config.toml
qk_norm = false
init_std_up = 0.0267
beta1 = 0.95
lr_head = 0.0059
MLP neurons of a small language model. Each row is named by its layer, matrix (gate and up: input weights) and neuron, and shows model dimensions 144-271. Each number is 128 + 32 x the weight over its row's rms, rounded and kept within 0 to 255. A neuron's up and down rows have the sign that makes its largest values positive.
After each neuron's rows, "fires on" lists the tokens most often at its 100 highest values on Wikipedia text that the model never trained on. A number after a token or word is its count.

L5.gate380 [169 118 134 136 122  90 166 155 132 125 135 121 139 166 115  78  99 147 114 136 147 125 124 120 117 183 106 137 158 126 185 125 143 114 140 117  96 134 145 114 152 113 194 153  86 159 144 157 150 133 143 111 126  55 163 136  82 179 130 140  85  79  93 116 124 155 114 109 141 170 111 133 108 152 112  90 146 130  46 151 137 130  69  82 132  68 200 163  86 100 135 122  95 137 125 118 102 109 120 194 150 131 148 131 150  86  97 135  95 142  95 151 121 180 132  86 131 119 119 114 117 165 190 157 118 137  98 106]
L5.up380 [116 140 105  86 117 169 115  83 156 144  99 169 149 167 125  90 155 144 195 129 105 200 137 138  99 107 128  89 142 125 126 144 143  80 180 131 112 153 122 142 181 155 144 134 157 166 122 135 137 101 154 109 125 161 125 105  77  97  89  65 125 163 127 132 186 119 134 198 137 146 131 181 160 194 151 177  74 173  43 102  97 149 137 104  88 129 114 136 115 136 125  68 141  93 215 121 150 136 152 127 123 118 148 148 140 163 122 120 127 108 118 141 181 195 151 105 136 117 107 113 106 117 112  66  74 161 145 154]
fires on: " |" 33, " " 30, " to" 9, " ch" 4, "ks" 4

L4.gate120 [125 114 188 117 133 105 174  95 105 122 131  84 114 107 124 142 169 110 161 101 149 104 122 160 154 138 103  82 148  73 156 128 117 142 153 110 156 160  79  92 107 122 111 138 127 146  77 147  66 114  75 125 145 100 152 145 138 172  98 107 144 117 124 111  82 151 103 143 144 101 151 113 106  96 146 155 131 141 138 164 135 120 138 139 173  84 112 154 126 175 147  79  65 199 156 133 140  79 135 124 108 139  93 117 131 126  91 131 103 142 173  72  70 120 113 125 140  86 134 138 167  63 167 128  71 139  85 163]
L4.up120 [189 150  92 104  91 104 154 158 146  60 128 108 119 164 141 186 117 136 101 157  31 126 106 145  98 151 188 145 136 132  87  98 145  76 143 125 167 146 138  92 109 154 105 134 112 158  74 171 169 148 148 153 143 118 106  90  94  74 127 139  59  79 106 105 127 220 117 123 143 137 147  87 178  70 105 138 113 185 103  60 113  93 119  87  87  98  88 149 188 122 154 106  69 180 171 115 101  85 120 121 136 126  99 165  97 124 164 148 152 163 154 143 161  79 158 176 138  89 140 125 142 172 160 106 132 102 113 130]
fires on: " on" 61, " No" 6, "b" 5, "st" 4, " for" 4, "t" 4

L4.gate217 [ 94 117 129 126 143  78 129 144 160 105  76 134 151 109  99 140 120 160 177 147 124 130 148 112 128 160 108 137 115 153 125 201  54  83  97 140 130 135 112 116 167  95 162 156 113 152 165 127 116  68 177  83 127  99 127  66 131  69 105 116 106 142 136  89 115  91 187 108 116 140 147 181 212 124 121 126 125 173 129 143 173 112 103  55 122 144 175 105  92  72 166  89 114 150 160 112 131 137 128 157 113 154 135 165 146  86 106 117 131 100 129 156  97 228 114  82  90 159 166 143 145 114 134 102 125 105  87 147]
L4.up217 [ 94 159 119 117 103 192  92 179 107 141 131 110 166  98 195  91 166 218 120 135 154 127 171 104 127 157 173  97  88 129 156 152 202 137 128 190  95 146 142 137 101 118 123 107  66 169 126 171 124 214 125 144 142 152  96 138 146 149 156 131 129 174 168 148  98  71 134 175 201 158 153 150 118  98 141 104 143 181 134 113 104 163 188  96 118 159  80 171 126 116 180 108  97 116  74 124 124 161 130 207 131 151  43 108  77 140 148 136 126 118 168  91 125  41  97  97 152 178 115  86 171 120 107 141 121 138 151 141]
fires on: " also" 27, " began" 7, " would" 6, " res" 5, " have" 4, " never" 4

L4.gate192 [138 167  84 118 151  98 130 162 169  90 122 144  77 103 124  71 147 167 151 177 206  97 140  82 158 131 120 128 178 146 150 162 143 140 164 105 129 132 117 123 109 104 134 139 102 181  99 112 157 128 120 122  71 138 153 172 126 141 123 128 121 169 103  70  71 127 164  80  94  93 142 106  80 158 100 196 143 148 109 141  70 127 119 126 176  86  73 100 147 131 161  99 109 127 119 137 177 112 142 200 197 136 174 124  93 124 113  80 126 130 104 117 124 126  92 132 153 161 152 169 139  78 132 145 143 108 108 137]
L4.up192 [161 162 112 116 155 140 154 104 106 118  99 133  87 176 149 151 113 119  93 158 135 185 131 132 127 158 100 106 144 137  85 134 148 123 178 165 108 145 123 128 145  84 135 105 178 121 158 120 182 123  72 141  60 120 123 152 105 172 155  76 185  90 102 118 143 118 142 115 122 102 142 159  77 123 114  69 116 105  65 131 156 165 195 174 113 141 135 105  96  86 149 115 140  96 175 133 159 140 151 104  68 143 197 127 119  47 112  97  77 107 183  99 160 127 137 197 180 152 103 114  93 100 141 182  96 123  92 138]
fires on: " for" 68, "|" 9, "aged" 5

L4.gate394 [104 152  70 119  96 169 107  81 152 118 153 129  88  83 154 170 167 114 182 109 187 108 194 170  92 161 165 134  97 131 162 158 124 131  62 106 129 169 101 144 137 169 109 128 107 133  57 120 113 102 181  92 132 117  90 111 122 100 129 180  87 140 148 125 137 132 151 133 128 145 118 136 187 168 130 125 115 129 122 139 161 158 166 166 145  79 131 133  71 111  88  87 188 134 143 142 111  82 133 122  90 108 125 138 150 161  96  89 147 119 149  96 107 121 139  74 142 184 118 113 161  92 170 144  55 158 126 110]
L4.up394 [121 148 129 143 151 111 132 132  94  83  86  83 141 148 100 106 176 160 142 218  87  83 169 168 165 121 135 142 108 113 133 161  91 148 114 185 130  88 113 169 121 122  81 129 116 112 130 152  94 130 120 136 132 103 129 159 103 144 148 102 126 146 139 131 157 135 135 163  88 122 109  94 156 149 168 170 135 148  98 144 128 105 138 126 115 132 127  91 153 112 136  99  82  96  63  94 132 132 107 177 164 115 156 139 109 135  99 133 139 126 187  85 117  83 118 117 194 130  59 129 204  92 129 194 141 131 138 141]
fires on: " not" 18, " also" 8, "ly" 8, " never" 6, "ot" 5, " eventually" 5

L5.gate36 [214  79 151  88 146 141 178 107 172 106 144 130  95  84 114 127 150 134 115 149 148 161 122 136 139 109 122  53 108 160  86 101 143 143 116 106 169 167  86  66 134  96 146 139 172 142 125 125 130 109 113 134 158  73 118 139 147  85 125 136 209 115 195  83 138 105  97 145 166 169 144 129 133 155 181  91 168  84 139 145 133 182 125  83 120 115  91  99 195 137 184 176 149 153  90 161 196 127 171 114 118 124 115 103  82  98 205 150  85 114 165 114 106 129 138 128 153 162 157  85 100 140 167 117 111 129 100 120]
L5.up36 [ 92 142 128 118  97 126 147  52 122 127 152 139 147  92 130 133  82  86 126  96 137 100 170 113 103 117  80 125 156  88 108 128 139 130  60 107 126 163 124 151  92 170 111 128 182  97 107 124 132 183 153  87 117 122  89 113  77 136 102 224 156 176 180 129 104 128 104 176 156 138 100 151 150  84 111  79  95 140 124 163 133 172 149 156 128 131 123  77  83 134 127 132 142 113 155 181 135 108 112 141 144 149  95 130  91 137 115  75  28 131 160 115 145 137 107 120 197 115 136 157 127 152 191  89 190 128 143 102]
fires on: "0" 17, "ot" 11, " " 8, "-" 8, ":" 8, "or" 7

L4.gate495 [137 150  84  75 123 131 138 103 142 132  83  40 129 121 128 166 118 109 157 119 140 136 124 136 105 139 131  89 114 127  56 102 104 170 127  86 139  98 102 134 211 115  55 145 135 149 171 110 133  80 123 140 140 145 136  77 148 142 145  90 152 129  97  84  89 109 167 137 125 112 101 117 108  89 140  87 133 144 129 187 108 164 142 153 178  65 170 169 143  99 189 108 136 134  87 181 145 102 136 115 158 112 154  97 136 159 138 154 146 142 121 122  77 150 130 128 100 125 143  76 132 142 111 122 162 154 106 118]
L4.up495 [124  96 164 139 143 107 170 156 143 181 150 150  70 134 117 157 110 103 145  93 135 195 121 193 123 161 170 166 175 140 135 139 149  80 143 134 141 140 141 153  99  66 127 138 109 167 170  74  73 123 119 153 114 162 111 141 102  80  62 151  93 112 121 141 162  99  90 140 136 116 142 185 107  88 138 158 128  82 109 153 128 106 134 122 133 149 132 110 129  99 131  65 138 128 104 136 143  77 117 194 125  68  85 162 137 167  59  94 130 122 128 100 184 181 117  80 131 159 104  95 141 122  93  97 122 114 135 126]
fires on: "h" 19, "re" 14, "al" 12, "em" 6, "am" 6

L4.gate620 [109  47 140 137 160  41 125 141 185 116 120 166  75 119  81 147 146 213 107 137 148  66 145 144 113 179 114  85 183 152 152 151 130 139 141 132  98 112 140 101 104 103 117 141 171 152 142 140 136  98 128 109 144 131 119 122 160  96 162 159 137  65 175 109 129 112 159  76 113 109 129 125 142  88 149  54 147 139 147 149  67  75 118 115 154 120  46 180 103  64 127 178 168 141 193 138 128 152  77 186 108 153 172 148 104 152 213 171 104 101 135 110 104 219 147 124 111  99 133 121 155 126 131 160 105 150 123  93]
L4.up620 [ 75  74  91 166 120  83 142  86 124 124 141 116  83 177 135 148 128 122 148 115 121 121 127 127 132 144 105 143 110 121  85 111 109  70  79 140 183  80 116 167 171  81 146 121  70 153  97 167  99 131 200 157 104 170 168 130 128  74 128 153 132  87 137 116 172  93 165 161 134  97 115 126 151 156 128  87 132 152 100 143  97  69 104 113 124 135 151 138 128  91 110 141 113 228 141 141 150 108 104 161 149  88 108 134 120 147 215 173  98 111 124 139 200 136 151  98  73 183 111 180 160 190 140 135 120  68  86 130]
fires on: " P" 42, " Work" 8, " Bou" 4, " Com" 4

L5.gate323 [144 136  27 110  76 189 110 142 135 139 160 141 165 115 102 121 123 139 100  63  99 100 159 109  58 133 124  95 134  96 133 103 176 121 182 137 108 141 116 165 112 104 181 121 185 157 134 114 147 112 123 133 122  93 136 120 184 134 144 129 111  84  89 111  78 174 124 200  98 165 122 141 152 177 139 140  91 135 137 214 111  99 157  51 117 101 129 190 118 110 117 173 133 147 103 130 135 109 160 166 134 145 160 156 138  86 105 110 158 135 137 103  81  95  75 151 108 172 168  96 169 108 198  98  94 175  96 150]
L5.up323 [168  75  93 143 188 152 132 117 156 168  87 122 121 131  91 167 108 154 154  95 128 120 152 108 135 137 133 133  87 135 146 140  94 132 119 116  68 138 156 105 118 126  91 130  75  99 160 171 139 107 133  75 117  86 131 181  90 170 139 168 152 119 172 120 130 194 109  89  64 116 125 115 140 112 139 107 140 124 136 136 119 122 149 154 197 113  72 153 122  83 122 137 152 170 165 176 107 124 130 189 128 142  94 103 155  82 110  98  97 184 165 122 120 135 116 126  57  90 125  89 136 131 147  87 127 168 129  99]
fires on: " c" 24, " Year" 10, "p" 8, " d" 6, "8" 4

L4.gate117 [184 117 127 110 140 107 118 123 116 106  96 141 122 155  80  87 138 119 126 104  63 146 120 145 147 197 108 106  51 123 200 145 146 111 129 153 102 151 127 151 132  98 125 120 124 136 180 192 111  77 115  83 165 173 139  95  47 167 113  96 173 111 147 119 104 169 132 156 119  80 117 124 133 123 137 146  76 164 152 187  72  89 155  87 118 124 158 133  97 138 142 118 136 146 121 164  87 101 101 129 171 138 155  91 196 113 119  82 157 105 168 150  84 123 156 136  85  99 131  83  88 166 161 133  80 121  97 172]
L4.up117 [ 79 185 121 103 145 147 155 136 140  88 146 128 117  90 135 166 127 153 203 146 128  84 135 147 146 121 169 156 127 121 113 136 156  69 167 144 166 148  71  84 145  84 108 122  98 171  98 147  67 136 158  76 160 137 138 154  74 158  92 184 152  88 127 158  98 119 146 108 118  81 135  81 148 107 147  91 107  62 122  99 176 169 158 129 119  98 147 150 155 131 136 134  92 153 146 113 144 113  80  70 171 141 153 129 139 201 158 151 145 134  94 115 118 117  93 156 107 152 191  82 140 134 148 127 150 132 133 134]
fires on: "h" 17, "st" 13, "th" 12, "D" 6, " m" 5, "avel" 5

L4.gate413 [143 139 150 199 171  96 156 105 183  86 146 173  93 124 127 142 129 119 125 157  80 181 153 114 104 186 149 107 172 149 168 116 180 152  79 143 129 127 104 115 168 131 143 168 143  95 164  83  72 123 152 131 135  79 175 163 127 119 146 121 156  97 139 136 154 150 171 178 106 114 137  86 111 130 143 111 143 115 146 122 118 101  83 158 107 107 118 127 120 108 191 107 162 131 131 117  93 158 171 187 106 132 148 136 174 129 143 118 155  95 146 149 107 132 113 140  86 101 115  86 107  97  84 195 151 168  99 106]
L4.up413 [168 101  90 121  98  37  99  96 165 116 197  95 117 141 110 156  83  88 151 148 135 123 188 143 198 136 126  77 125 108  95 131 133 155 175 165 168 126 156 115 100 187 175 146 120 105 109 144 124 140 111 161 162 158 106 128  88 108 114 120 124 111 118 143 110  97 120 152  73 108 170 118 127  94 198 151 173 179 111 204 159 118 129 168 126 160 138  96  50 144 111 120 123  96 198  94 102  94 164 151 130 170 152 136 133 157 164 179  72 172 123  94 187 162 112 126 141 147 160 143  78  93 111 125 147 116 135 121]
fires on: "0" 33, "th" 11, " life" 7, "-" 5, "8" 4, "5" 4

L5.gate743 [156 140 134 137 111 114 103 159 115  95 106 151 105 138 127 169  69 172 138 124 162 129 123 147 160 165 132 106 132 143  95 145 148 141 139 139 106 113 104 108 108  61 179 144 138  98 160 188  95 137  83 140 164 151 117 133 104 175 172 188 173 132 131  80 133  90 131 115 138 154 160 162 142 156 113  74  76 119  60 100 116 150 139 114 189 115 179 188  82 100 168 118 131 148 127 125  81 136  85  80 166  39  90 166 144  99 106  99 126 110 126 145 127  59 137 150  99 159 163  97  82 149 132 161 157 124 131 106]
L5.up743 [173 119 124 181 163 125 119 140 114  80 117 113 131  77  96 113 116 130 144 146 137 101 124 107 126 162  95 124 143 178 117 125 149  77 176 124 160 155 123  78 128  86 207 125 113 139 117 123 142 103 114  98 188 145 118  93 124 155  92 103 225 146 146 127 141  77 101  97 112 157 122 196 148  98  85  69 151  65 101  90 126 147 109 146  83 121 154 137 119 136 178  80 125 119 157 156  89 116 147  97  95 118  97 158 140 123 111 143 121 134 156 171 130 126 120 166  96 103 121 140 107  54  79 119 140 168 113 141]
fires on: " |" 54, "|" 38, ";" 5

L4.gate169 [ 97 137 140  74 127 164 126 158  78 120  93 168 115  95 154 145 146 141 105 116 108 160  90 140 109 166 125  48 178 150 180 134 147 116  88 146 140 143 135 118 106 113 139 197 131  91 131 169  85  79 160 137 144 147 175 157  90 134 160 127 154 174 101 116 120  95  65 138 196  55 147 148  63 112 176 157 113 112 122 146 191 118 143 143 120 113 145  89  83 101 105 127 119 131 105 106 118  88 178 115 121 151 107 137 123 130 169  87 143  94 171  71  50 168 152 144  34 106 155 121 203  71 135 121 142 117 129 119]
L4.up169 [ 99  97 140 126 151 151  97  84  95 150 127 125 160 156 125 138  93 148 107 162 133 137 141 135 151  89 119 106 150 155 140 111 145 110  85 172 113 117 180 137  87 132  59 116 134 128 106 149 125  75  91 152 156 165 177 168 167 177  63  89 118 182 132 138 119  44 107 122 116 107 108  93 126  75 165 131 135 142 143 126  97 176 158 176 163 153 129 115 103 169 155 145 130 145  81 202 155 144 115 145 148 153 102 157 129 140 103  96 133 129 211  84 115 123 133 167 167 161  98 130 138 143  86 144 171 137 125 132]
fires on: "ac" 22, "an" 8, " by" 8, "l" 8, "n" 6, "\"" 5

L4.gate712 [126 159 141  88 165  94 151 137 123  70  67 156  97 151 118 150 126 118 143 226 112 148  72 120  75 144 126 116 159 119 170 157 117 166  52 133  79 143  93 125 118 135 199  99 177 140  77 153  94 152 138 133 115 112 102 192 110 163 103 141 119  18 129 132 141 141 155 154  98 118 172 204  99  78 138 165 165  98  91 111 123  85 117  85 144 134  96 131 109 137 149  85 149 114 109 149 162 138 135 144 144 146 109 179  79 161 137 162  94  57 191 139 117 135 145 104  83 160 157 153 135 110 126 194 137  97 151 109]
L4.up712 [111 135 137 153 142 146 178 157 141  70 123  85 139 188 115 146 107 101 144 123 113 184 159  96 136 138 173 153 127 124 173 136 113 144 131 153 174 119 134  28 140  87 114 146 122 126 132 142 152 146 116  70 120 147 133 135 185 120  70 155 140 171  96 126  92  76  93 147 130 166  63 188 142 106 154 134 149  91 111  88 154 151 141 102  52 102 107 113 127 104 113 181 136 132 147 138 172 109 194  88 182 122  57 109 138 120 119 114  66 180 173  74  83 172 162 122 129 188 115 149  94 127 118 200 152 121  86 155]
fires on: " by" 32, "er" 12, "cer" 8

L4.gate34 [105 151  91 127 125 138 155 142 133  91 114 173  88 106 132 135 120 164 106 110 129 100 120 180 124  89 143 146 124 159 131 158 182  91 123 129 128 111 166 154 125  91 126 129  59  76 162 135  52 132  95 126 116 126 145  90 164 160 185 119 182 169 144  98  77 149 119 170 139  63 132 123 119 138 115 140 107 198 144 155  95 117 145 163 139 102 191 108  81 114  86 121  95 160 132 107 106 128 118 184 192 170 159  76 110 130 160  60 148 138 110 148 113  67 155 144 123 104 195 121  73 114 149 128 110  98 145 141]
L4.up34 [178 181 133 127 135 137  86 116 130 116 138 104  76 124 117 100 118 139  97 161 133 103 117 130  94 136 137 116 101  90 140  94 157 122 159 148  86 145  96 155 132 107 138 126 130 151 115  67  97 115  97 136 100 132 147 166  77 107 115 101  86 118 156 128 104 164 171  85 108 140 120  59 140  96  97 142 138 134 178 134 112 105 118 169  86 180 154 157 131  92 127 101  65 128 147 102 115 132 137 106 112 151 162 106 146 148  66 133 153 100 118 110 139 107 126 180 130 129 140 135 141 154  93 219 159 116  71 148]
fires on: "." 14, " year" 13, "ph" 10, "and" 6, "ound" 4, " hospital" 4

L4.gate641 [ 66 203 107 132 129  74 148 145 148 171 140 110 135 139 138 100  76 151 107 166 189 147  82 124  97 139  92  77 116 119 165 112 115 161 158  45  84 154 164 142 110 155 120 125 105  58 150 117 120 122 140 112 169 128 177 155 105 178  95 153 153  94 120 103 104 142 141 127 143 136 161 154 151 126  68 149 106 153 172 104  94 127 162  76 185 146 157  63 126 110 106  85 102 106 193 119 145  81 120 132 136 147 143 140 143  89  95  88  94 103 147 147  99 166 169 190 118 141 151 111 169  28 177 133 111 175 111 122]
L4.up641 [158 173 173 138  98 123 139 109  60  76 170 116 148 108  96 219 129  95  72 111 121 148 127 122 123 100 104 130  49 107 152 172 145 141 215 113 101 150 134 112 107 159  89 119 138 150 219 136 133 133 139 100 159 124 126  87 126 145 154  83 138  92 138 153  95 162 114 108 109  79 145  59 119 165  84 113 128  91  74  69  96 125 122 129 112 139  96 114 123 147 114 123 133 183 222 124  99 169 142 169  86  94 144 103 133 114 122  82 136 114 104 118 157 144 121 182 121 113 114 147 152 145 133 117 156 178  94 147]
fires on: " for" 26, " to" 20, "b" 9, "ou" 7, "v" 6

L4.gate717 [164 130 123 127 142 118 126 175 103 104 127 128  47 116 155  74  95 126 107 111 124  90  93  94 139  77 106 113 135 154  93 141  69 124 118 129 143 108 121 145 104 158 146 129 160  60  77 144 138 121 202 117 115 112 116 142  66 137 136 126 134 149 100 100 102 121 152 162 137 106 141 167 137  89 105 177 105 192 128 136 141  72 190 121 169 101 137 132 120 122 177 117 125 189 161 140 147 126 158 171 131 101 124 126 156 131 113 108 116 120 142 174 163 160 119 157  68 116 167  79 108  97 176 138 149 100  79 150]
L4.up717 [127 108 182  41 130 113 151  76 143 136 137 186 135 129 142 161 109 185 174 140  70 104 143 121 117 122  67  82 186 167 133  84 139  91  93  98  60  95 137 118 126 111 147 135 145 125 155 144 127 141 153 154 108  95  95 171 158 117  96 129 125 141 190 141 139 140  94 165  84 114 175 121 164 102 180 176  77 153 174 145 185 163 150 120 143 101 145 168 159 167 140  83 133 162 157 118 105 162 162 127 170 140  87 162 177 128 140 106  83 141 173 138 153  58 120 101 116 154  77 146 152 147 116  56 148 108  63 147]
fires on: " in" 26, "art" 11, "ant" 10, " expl" 7, " sc" 4

L5.gate599 [143 168 124 142 142 111 147 125 214 114 108 118 118 142 107 118 143 126 165 102 155 114  70 152 142 202 105  90 137 181 151 132 185 142 126 177  97 186 112 156 184 157 113 113 149 134 147 129 112 134 127 155 156 210 176  90  99 156 118 127 139 144 103 101 117 146 123 124 146 105 168  93 102 160 117 114  44 126 166 147 111 106  98 105 102  88 124 172 154 101 149 115 123 144  87 121 135 138 154 116 144 102 140 109  78  82  87  94 105 126 100 112  91 159 107  76 146 139 173  79 110  81 111 161 145 144  84  72]
L5.up599 [118 142 175 143 156 173 131 150 113 111  81 148 116 149 154 154  84 118 148  99  97 142 108 108 168  87 127 109 137 113 192 122 143 138 102  96  61 143 106 163 109 134 110 129 132 167 170 113 124 157  83 137  90 160 122  97 109 145 105 113 138 170 136 143 191 110 131  77  96 122 161 146 116 171 164 107 147 116 114 124 122 172 113 129 119  99 187 158  78 188  92 124 128 127  87 121 126 125 145 137 114  79 156 103  81  99 125 173 101 145 111  85 175 122 130  93 134 102 128 143  96 110  97 157 112 112 136 102]
fires on: ")\n" 37, "\n" 26, " |\n" 25, ")\n\n" 4

L4.gate564 [108 143 185 139 109 170  90  90  83  75  87  84  95 108 147  99 105 173 103 141 129 125 153 202  87 141 136 140 138 123 198 165 123 108  72 111 120 115  74 168 150 113 109 146  84 132 124 183 122 107 154 107 110  94 147 143 142 120 125 129 177 165 187 107 102 142 122 148 176  65 116 117 112 124 107 127  75 139  96 160  69 118 102 150 132  52 119 204 133 143 148 123 120 141  92 124 133 153  93 164 170 167  79 144 113 162  77  58 155 105 124  92 157 147 126 187  85 102 133 120 109 126 154 140  96 119 129  93]
L4.up564 [ 31 165 108  51 117 115 129 148 151 147 138 136 119 118 110 131 184  87 154 106  99 127 119 122 129 168 115 107 188  90 171 113 120 127 121 134 150 118 106 140 149 132  91 153 107 143  82 113 125 110 131 123 129 181 161 121 169 106 138 158 126 177 180 163 139  66 188 129 122 110 128 113  91  91 182 119 110 132  79 131  99 154 166 129  97  82 141 189  86 255 118 116 119 170 102 133 163  85  73 158 176 132 120 167 115 106 155 188 111 109 170 141  32  90 116 107 159 124 121  70 111 109 129 142 158 119 152 159]
fires on: "st" 34, "St" 22, "d" 7, "D" 7, "-St" 6, " sp" 5

L5.gate558 [137 129  95 150 173 104 111 141 137 160  49 146 148 142 129 116  78 147  86 127 138 162 169 126 150 161 130 110 149 137 140 166  67 148 109 135 196 167 129  82 141 100 148 126 134 213  99 142 137 201 120 104 137 119 141 176  76 104 136 176 101 173  76  89 125 182  87  93 149 124 102 159 161 104  84 138  87 158  72 125 106 140 110  82 110  86 139 130 144 157 146  93 135 101 151 136  99 150  96 164  99 127 136 128 112 122  86 123 170 137  87 155 108 141 134  96  90 115 141 107  98 105 147 156 143 217 129 138]
L5.up558 [189 135 205 136 101  92 128  95  78 126 181 207  88 118 147 161 153 132  84  97 105 120 108 130 189 195 126 163 187 136 141 116 141 102  75 113 158 138  98 103 102 163  65 116 110 140  73 248 124 112 100 110 158 176  76  54 159 156 141 108 146 108 133 113 136 123  70 119 147  96 131 150 152 120 125 123  67 129 118 100  81 126 133 106 145 156 102 152 108  86 141 150 134 125 152  95 165 115 128 154 173 102 104 111 128 124 185 189 146 110 182  87  95 128 136 153  93 105 125  58  60 115  90 154  56 134 150 142]
fires on: " of" 37, "g" 10, "as" 7, " Early" 5, "us" 4, "==" 4

L4.gate315 [127 153 102 142 149  51 132  76 173 108 152  85  91  97  74 134 130 101  91 140 105 113 115 192 112 128 124  84 102 122 122  70 127 135 138 159 130 151 143  95 150 122  96 108 155 145 141 157 133 125 205  69 112 110 185 115 157 132 149 131 131  81 106 136 137 177 133 122 120  71 129 195 118  68  35 127 166 152 116 132 125 146  97  92 115 125 151 162 142 128 143 143 156 143 131  96 136  91 137 141 180  54 140 146 100 119 156  98 117 155 153 188  93 138 231 118 140 152 135  67 115 145 116 130  88 183 109 109]
L4.up315 [136 113  66 172  89  85 158 112 146 152 102 204 185 165 126  96 121 126  92 139 151  48 124 124 167  96  99 101  87 125 194  94  96  82  88 116  94 136 124 139 108 111 129 129 158 140 150 138  73 159 134  43 181 190 181 120 108  57 198 142 145 127 174 128 134 160 176 125  79 136 119  66 137 155 101 156 138 184 104  95  60 139 124  84 121 132 138  90 138  85 166 146 135  72 187 116 121 112  80 135 150 121 148  59 149 140 160 196 125  76  46 128 124 137 142 175 166 124 134  55 176 115 181 145 141 132 139 118]
fires on: "th" 16, " American" 10, " World" 7, " Society" 6, " age" 6, "h" 6

L4.gate363 [165 162  91 149  81 123 166 147 151 138 137 144 110 156 119 174  84 159  75 105 153 128 115 146 126 109 123 118  99 101 182 128 141  82 152 114 109 121 178 135 127 155 153 123 182 220 146 231 145 128 115  77 123 168 111 109  99 113 141 173 182  80  89 109 132 163 148 128 101 142 110 141 112 116 134 167 127 144 140 142 102 112 144 100 148  99  74 180 130 148 143  88 111 137 140 176 116 138  97 141 144 124 110  84 133 138 103 143 173  59 204 166  59 150 139 119 179 165 152  83 103 135 134 201 145 178  99 108]
L4.up363 [189 109 131 177 163 128 175 174 119 149 116 116 112 161 139 126 141  86 138 117 159 158 140 146  89  59 176  88 124  58 147 130  69 137 102 166 187 151 135 113 171 114 143 125 114 143 104 185 111 133 145 126 114 152 154 112 142 165 136 116 190 120  95 129 133 172 134  99  91 110 174 105 141 125 133 186  57 173 167  83 130 145 158 146 170 120 150 118 106 115 178 164  51 115 134 104  68 125 187 155  98 133 139  56 199 172 158 169 122 114 130  97 109 143  84 129 161  68 140 125 115 122 139 118 149 173 134 150]
fires on: "as" 39, "c" 12, "le" 5, "us" 4, " to" 4

L5.gate91 [110 193 136 158 116 126 100 146 191 135 107 124 140 121 126 155 145 129 157 155 120 165 106  85  94 121 194  98 157 153 110 142 102  83  89  69 174 181 157 152 172  76 138 129 149 204 200 160 171 124 127  94 111 151 143 159 129 114 133  78 151 151 106 118  99 116 149 167 180  96 180 139 175 144 131 134 134 153  77 111 108 140 155 131 122 152 156  93 140 135 114  61 141 187 144 119 111 102 100 124 106 164 127 149 152 140 124 116 160 138 140 101  92 174 174 124 129 143 123  79 171 168 158  90 145 133  95  97]
L5.up91 [111  40 104 173 185 165 120 179  59 148 117 104 110 115 166  76 167 147 143 141 144 145  68 155 144  69 142 123 100 145 144 160  92 102 142  63  85 151 111 122 170  93  79 135 102 181 145 133 164  86 100  96 158 168 143  98 146 164 179  83 117 173 121 112 117 113 119 123 178  89 164 141 166 103 142 150 191  93  80 118 114 119 165 129 101 113 101 160 118 171  65  41 140 164 164 151 136 173 121 159 150 130 115 111 153  97 124 100 110 106 116 111  87 207 118 129 117 128 108 120 169 112 100 120 174 175 149 113]
fires on: " |" 43, " was" 21, " born" 6

L5.gate707 [149  88 117 208 130 103 111 139 155 118  99  94  78 150 139 159 116 147 140 137  76 139  78 133 114 177 116 151 134 132  83 148 135 130 149 123 118 100  80 167 148 147 109 157 112 139 173  76  95 104  90 160  48 160 149 173 191 132 114 139 195 134 156  88  78 136 110 100 128  71 148 117 126 160 140  65 130 145 119 119 122 137 188 132  63  74  85 109 137 156  62 105 148 143 133 137  81 127 132  95 148 180 156  88  84 120 105  84 104 178 179 147 132  89 132 138 149 136 143  91 133 154 124  99 143 100 109 107]
L5.up707 [ 78 133 166 167 164 127 128 135 170 124 116  96  70 193 123 119 122  96  87 137 150 110 108  54 102 117 187 126 113 181 161 151  89 129 143 157 166 138 119 138 140 177 124 116 129 158 190 161 131  94  94 132  76 111 122 152 123 163 123 182 149 155  91 108 126 100 121 213 143  99  98 142 142  94 117 207 130 142 211 124 159  94 142  93  82  77 150 155 146  98 119 131 148 193 184 111 122 121 133  60 109 168 161 146 142 122 109  91 129 121 178 139  88  89 104 105 131 110 168 145 185 144 139 200 153 149 127 172]
fires on: " comp" 19, "." 16, "es" 7, " running" 6, " squad" 5, " h" 5

L5.gate673 [ 83  99 149  73 173  82 179 112 197 116 154 108  95 103 101 136 102 144 190  26 150 154 123 159  84 178 164 111 135 139  80 176 104 129 106 132 167 127 108  81  81 144 157 138  82 123  86 120 142 101 158 164 115 119 122 191 134 179 126 153 175 103 137 112 175  68 117  87  59 133 139 135 189  89 144 139  70 133 111 138 132 152  84 151  93 117 143  97 120  49 193 110 134 130 153 147 164 143 114 145  87  77 189 115 198 183 135  99 133 127 140  86 142 125  72 138  99 203 136 109 127 163  66 186 128 167 134 108]
L5.up673 [144  89 135 132 104  80  50 202 121 147 149 147 123  31  98 141 111 116 134 175  94 177 149 139 106 164 100 170 103  89 164 105 157 149 135 143 142  99 105 105 107 143 165 141 133 131 140 137 178 102 107 181  97 183 154  98 143 157 207 115 131 148 145 109 138 122 156 125 134 137 125 181 116  92 124 190 135 136 133 135 123 111 136 163 125 122 136 135 116 109  62  72 109 151 130  72 114 122 131 138 123 108 110 145 145 138 111 125 113 141 125 142 198 110 102 147  99  96 144 178 123 123  61  80 129 114 145 152]
fires on: "'s" 42, "'" 7, "ib" 7, "ical" 6